Part of a small language model's weights.
Training: a variant of Muon for these matrices, 10438 steps.
MLP neurons of a small language model. Each row is named by its layer, matrix (down: output weights) and neuron, and shows model dimensions 176-239. Each number is 200 + 30 x the weight over its row's rms, rounded and kept within 0 to 999.
After each neuron's rows, "fires before" lists the tokens most often just after its 100 highest values on Wikipedia text that the model never trained on.

L2.down886,118,228,229,177,174,204,213,235,226,213,174,192,235,188,194,251,199,203,219,159,152,168,222,184,188,227,138,178,185,175,199,190,217,173,189,218,184,260,212,217,171,163,157,207,180,203,182,186,224,157,192,205,207,214,245,199,230,195,219,207,216,213,187,214
fires before: " |", ";", " place", " match"

L4.down373,182,176,193,215,216,231,190,214,217,223,163,209,175,204,228,198,194,168,177,181,199,195,231,221,226,207,209,189,205,178,172,200,198,192,252,219,182,229,182,187,190,206,205,221,193,232,195,172,208,181,137,203,224,205,238,206,163,212,210,175,218,209,177,210
fires before: "\n"

L6.down162,246,188,159,207,226,218,179,180,207,191,201,159,217,251,210,178,175,218,196,249,243,217,211,192,287,266,257,191,196,200,196,224,197,231,185,196,264,180,215,229,241,250,172,188,194,214,147,198,228,187,212,217,168,247,204,251,175,212,177,149,165,155,199,193
fires before: "ing", "ed", "d", "s", "ance"

L6.down1082,208,203,204,225,182,222,244,179,175,163,203,216,209,204,194,265,198,264,213,226,237,255,251,142,152,167,216,256,176,232,196,241,203,220,229,233,201,165,252,172,198,218,206,189,209,185,176,209,192,272,199,222,167,211,185,241,166,156,162,177,165,172,174,197
fires before: " |", " m", " (", "."

L2.down334,228,158,260,153,170,165,164,188,229,275,170,218,229,164,258,207,151,189,208,162,277,148,176,226,192,218,218,182,176,150,170,193,255,229,186,237,197,164,161,215,152,192,180,171,143,204,180,138,192,173,191,190,290,212,236,212,179,138,189,164,199,197,189,207
fires before: "\n"

L6.down392,230,229,195,183,262,161,197,224,183,192,238,203,139,177,170,240,191,197,180,231,193,241,179,171,211,205,173,212,197,204,194,211,160,175,172,223,163,123,237,170,149,162,196,201,178,216,236,207,166,181,260,206,165,202,285,169,208,240,142,171,259,189,185,201
fires before: ")", " |", " Source", "CL", "."

L2.down936,229,140,228,192,201,178,188,235,190,204,252,157,213,183,233,198,199,168,246,152,219,197,206,230,197,187,245,151,161,250,175,210,133,156,196,165,213,215,221,220,179,203,202,216,188,206,218,166,201,167,167,176,200,152,233,140,239,228,191,144,232,202,214,184
fires before: "==", "===", "=", " |", ":", ")"

L4.down1734,209,155,186,151,238,200,233,257,210,152,224,145,220,185,184,208,169,178,257,146,160,187,211,203,224,236,239,217,190,182,200,190,200,212,232,249,183,193,135,191,229,205,176,215,211,214,189,224,208,212,169,230,208,227,196,174,215,207,186,181,236,192,247,173
fires before: "\n", " |", ":", " (", " first", ";"

L4.down207,209,157,218,216,163,196,228,212,211,194,262,203,215,194,254,162,241,211,176,202,170,254,203,184,181,197,189,205,190,215,190,197,214,156,186,191,219,217,186,213,162,200,244,196,164,239,246,212,241,171,166,152,197,209,220,204,260,219,135,189,192,194,197,194
fires before: "\n", ":"

L6.down925,158,162,239,190,237,221,192,224,171,195,251,243,186,184,194,157,205,215,191,252,224,155,200,236,185,239,192,202,187,212,210,169,221,232,191,177,195,176,190,206,257,207,198,224,219,184,222,212,132,207,185,208,244,207,190,116,229,220,187,177,228,203,151,182
fires before: ",", " he", " to", " the", ":", " it"

L4.down817,188,195,177,233,166,243,142,189,190,180,162,225,242,250,242,143,245,156,194,178,186,217,238,221,229,189,236,198,182,137,215,229,214,201,177,212,179,211,171,201,227,200,169,189,194,183,224,143,236,223,210,170,214,237,205,191,199,131,172,195,200,246,197,251
fires before: "s", "ing", " to", " of", "ed", "."

L4.down1439,150,189,232,200,145,233,202,207,216,226,186,193,187,201,212,233,188,231,207,190,166,161,197,178,152,142,193,192,241,165,149,198,234,215,179,234,178,141,125,249,222,116,182,126,192,141,287,206,236,255,194,245,201,215,200,184,193,207,230,223,174,206,214,255
fires before: ",", ".", " to", " and", " with", " as"

L4.down82,192,209,201,206,234,211,202,196,164,199,155,183,203,203,192,202,196,216,164,206,147,188,192,210,182,198,203,201,213,190,233,174,181,181,237,166,175,198,173,209,220,209,181,158,169,202,224,179,173,154,198,168,159,223,170,176,161,194,198,236,222,148,197,232
fires before: "\n"

L2.down1206,217,201,176,170,231,207,143,121,169,194,203,194,182,175,197,240,169,195,229,188,199,230,215,194,229,229,156,195,245,245,191,176,192,231,185,219,212,202,218,232,213,136,179,195,188,226,202,169,237,226,225,139,197,196,194,188,197,189,230,214,204,246,198,195
fires before: "|", "\"", "-", " as", "\n"

L6.down348,249,172,233,194,180,221,203,191,187,167,252,207,197,222,196,216,175,231,237,222,171,178,215,214,191,198,197,190,183,274,98,151,191,189,177,184,277,240,231,202,166,254,153,204,211,213,222,170,182,206,224,214,180,206,187,190,176,228,155,120,278,158,204,225
fires before: " |", ".", "R"

L4.down587,220,213,194,169,180,227,191,226,206,236,173,162,221,195,264,149,211,226,192,158,229,188,190,198,197,169,172,184,213,230,246,222,201,202,155,177,213,172,240,246,175,202,239,241,163,229,200,217,191,147,157,144,197,205,180,240,182,202,207,216,197,261,213,219
fires before: "\n"

L6.down1193,177,239,190,162,204,193,197,205,213,130,203,178,172,216,182,238,184,186,224,230,170,175,189,218,267,168,230,186,198,232,241,149,191,206,235,257,156,171,188,199,177,194,194,209,217,219,184,223,273,208,187,188,200,211,169,121,209,233,208,227,185,207,195,260
fires before: " of", " a"

L4.down1320,179,198,188,176,176,177,226,175,174,196,203,186,254,248,227,208,199,217,248,246,170,161,178,210,226,194,185,186,208,202,227,187,184,186,240,213,200,224,155,188,220,194,192,179,151,193,172,185,204,231,250,195,213,152,179,213,188,141,189,228,183,200,155,156
fires before: "\n"

L4.down1836,243,178,212,258,251,276,212,209,214,145,166,195,218,217,178,180,215,224,182,164,206,205,210,197,184,203,208,229,192,248,227,234,188,212,158,205,193,196,219,253,197,222,208,203,193,193,196,198,198,198,202,200,165,234,191,164,191,227,188,241,213,186,211,247
fires before: "\n"

L2.down1441,265,176,184,210,163,176,207,233,225,194,181,212,197,212,168,212,201,207,160,165,164,175,201,199,197,148,208,202,175,197,232,230,210,183,185,194,194,224,218,180,220,208,179,181,194,190,151,258,242,268,206,130,156,218,194,213,170,203,211,214,133,253,229,257
fires before: "\n", " "

L6.down690,176,183,118,187,194,187,228,244,255,207,215,236,178,164,172,162,219,159,237,225,164,219,187,266,191,178,195,169,215,239,199,194,144,229,194,207,205,207,159,198,214,213,169,248,191,223,240,176,178,245,225,229,172,163,211,191,211,179,162,178,148,207,134,273
fires before: "\n", " |", "'", ";", ",", "-"

L4.down1739,195,156,258,182,171,199,235,209,166,201,143,218,199,226,164,231,163,148,197,197,187,237,172,203,192,209,233,213,251,224,214,226,203,164,203,209,213,210,233,182,233,231,236,199,174,194,209,124,201,207,213,187,127,210,153,205,226,146,188,214,212,234,140,186
fires before: "\n"

L6.down1481,233,241,216,170,141,177,241,183,216,187,180,182,268,198,205,244,176,240,207,214,196,221,176,189,207,147,201,226,166,165,207,206,174,184,141,221,182,144,173,171,198,215,157,192,181,226,196,148,201,183,184,200,218,203,206,230,189,178,210,224,226,209,251,191
fires before: " |", ";"

L6.down1100,141,246,222,219,189,168,238,215,207,166,185,229,250,188,184,189,154,211,212,221,176,206,169,200,150,198,196,138,205,143,195,214,183,234,189,183,198,212,187,221,222,187,176,197,157,198,173,174,203,239,218,182,189,242,192,181,259,227,192,170,167,179,172,264
fires before: " |", ":", " "

L2.down1176,273,201,233,238,165,243,174,192,223,206,215,209,235,203,197,225,233,198,194,231,212,166,256,203,182,160,213,183,254,205,179,177,168,227,221,198,201,211,190,217,195,230,221,210,218,248,149,198,205,181,180,184,199,157,145,172,227,226,216,208,240,242,202,207
fires before: "\n", " |"

L4.down1368,184,246,205,166,232,211,245,204,173,216,231,156,205,214,194,184,188,264,219,206,164,150,172,204,231,158,200,212,147,226,150,198,229,182,194,194,177,218,191,192,224,167,224,218,213,203,194,184,204,205,214,242,225,228,200,176,178,215,220,224,250,223,225,220
fires before: "\n"

L4.down1470,206,211,203,235,192,307,202,160,199,209,201,188,175,186,193,214,206,192,176,226,174,197,195,245,210,248,230,173,220,215,186,161,173,175,215,208,199,211,224,177,220,200,195,235,189,237,207,210,176,243,183,204,235,199,185,229,142,209,173,253,169,137,252,219
fires before: "\n"

L2.down664,228,178,210,175,218,227,206,240,231,202,167,250,191,175,209,226,153,235,262,142,206,204,211,195,189,181,213,244,234,222,215,204,172,193,158,200,208,208,228,243,190,228,238,149,165,210,190,136,224,231,221,191,207,206,228,206,180,181,210,223,162,161,179,199
fires before: "\n", "---|---|---|---|"

L6.down872,260,209,204,192,175,166,187,191,189,206,216,218,231,176,201,224,196,216,170,215,151,216,218,199,203,208,184,197,261,191,235,213,223,194,231,177,200,239,202,224,212,189,245,211,190,164,253,192,161,188,185,160,90,180,211,228,158,201,221,234,219,212,171,253
fires before: "|", "|---|"

L4.down393,257,193,211,166,170,210,218,194,237,162,248,219,212,211,256,198,134,199,182,142,189,194,183,228,239,208,217,164,209,192,204,208,190,212,225,215,201,256,180,258,153,228,191,194,150,175,181,211,195,190,117,250,238,152,176,206,232,164,214,183,231,195,242,204
fires before: "\n"

L4.down1865,227,151,237,184,208,216,186,180,247,196,157,175,200,161,277,209,238,192,215,130,192,172,250,265,154,219,196,211,220,182,157,168,230,181,188,217,173,227,217,215,224,218,120,172,183,185,180,189,223,207,224,216,172,221,208,254,179,187,167,235,184,224,206,250
fires before: "\n"

L4.down678,226,200,227,171,191,165,187,204,162,226,212,151,208,181,272,173,192,202,208,198,211,143,213,213,110,218,214,192,277,200,190,203,187,197,169,225,132,228,166,200,200,248,245,180,177,247,185,236,218,201,259,259,203,214,211,176,194,195,185,136,241,182,160,219
fires before: "\n", "-", "tle", "ated"

L4.down1428,178,202,188,177,228,238,251,248,176,188,204,153,245,184,186,166,178,185,232,187,208,217,175,204,200,238,202,183,160,192,189,200,182,206,230,209,172,200,176,201,201,220,204,176,190,225,210,298,162,223,175,230,236,221,247,190,197,240,174,173,200,211,195,184
fires before: "==", "===", "s", " and"

L4.down1667,208,232,204,205,180,230,207,219,153,213,159,147,190,206,236,235,186,224,209,238,150,166,198,208,197,197,162,237,187,138,169,130,223,194,247,204,218,258,208,207,253,264,167,203,167,267,217,209,237,155,196,221,203,213,166,245,159,199,192,234,175,161,186,233
fires before: "\n"

L4.down417,183,169,178,213,234,144,206,180,140,150,170,164,173,209,160,207,171,248,244,200,172,224,208,237,197,178,248,195,209,182,205,129,260,183,248,216,178,178,206,152,217,151,189,156,237,214,226,153,203,230,176,253,235,164,205,144,136,240,174,208,177,202,154,176
fires before: "\n"

L2.down348,298,206,173,212,195,202,204,224,186,218,198,233,155,167,240,266,219,200,149,272,200,206,209,213,228,252,199,144,158,192,195,205,150,222,121,156,202,264,233,252,194,192,137,240,166,204,163,219,213,201,157,143,201,186,225,215,137,247,186,206,154,178,241,221
fires before: "\n", " The", " He", " May"

L4.down844,208,225,188,217,225,165,195,175,207,203,219,260,219,203,220,184,167,199,203,191,201,198,204,187,243,222,220,175,194,240,202,188,210,195,208,279,174,190,193,195,240,222,182,196,173,233,222,215,216,218,184,208,227,201,175,182,214,169,174,166,190,241,194,199
fires before: " |", ":", ",", " of", " (", " and"

L4.down1255,207,183,200,203,188,245,182,204,220,195,222,225,187,205,180,154,225,206,178,177,152,193,256,176,205,204,171,200,169,224,207,182,228,223,199,233,179,228,247,227,188,240,232,162,156,224,202,216,181,210,184,206,139,156,189,201,203,236,218,209,220,180,285,174
fires before: "\n"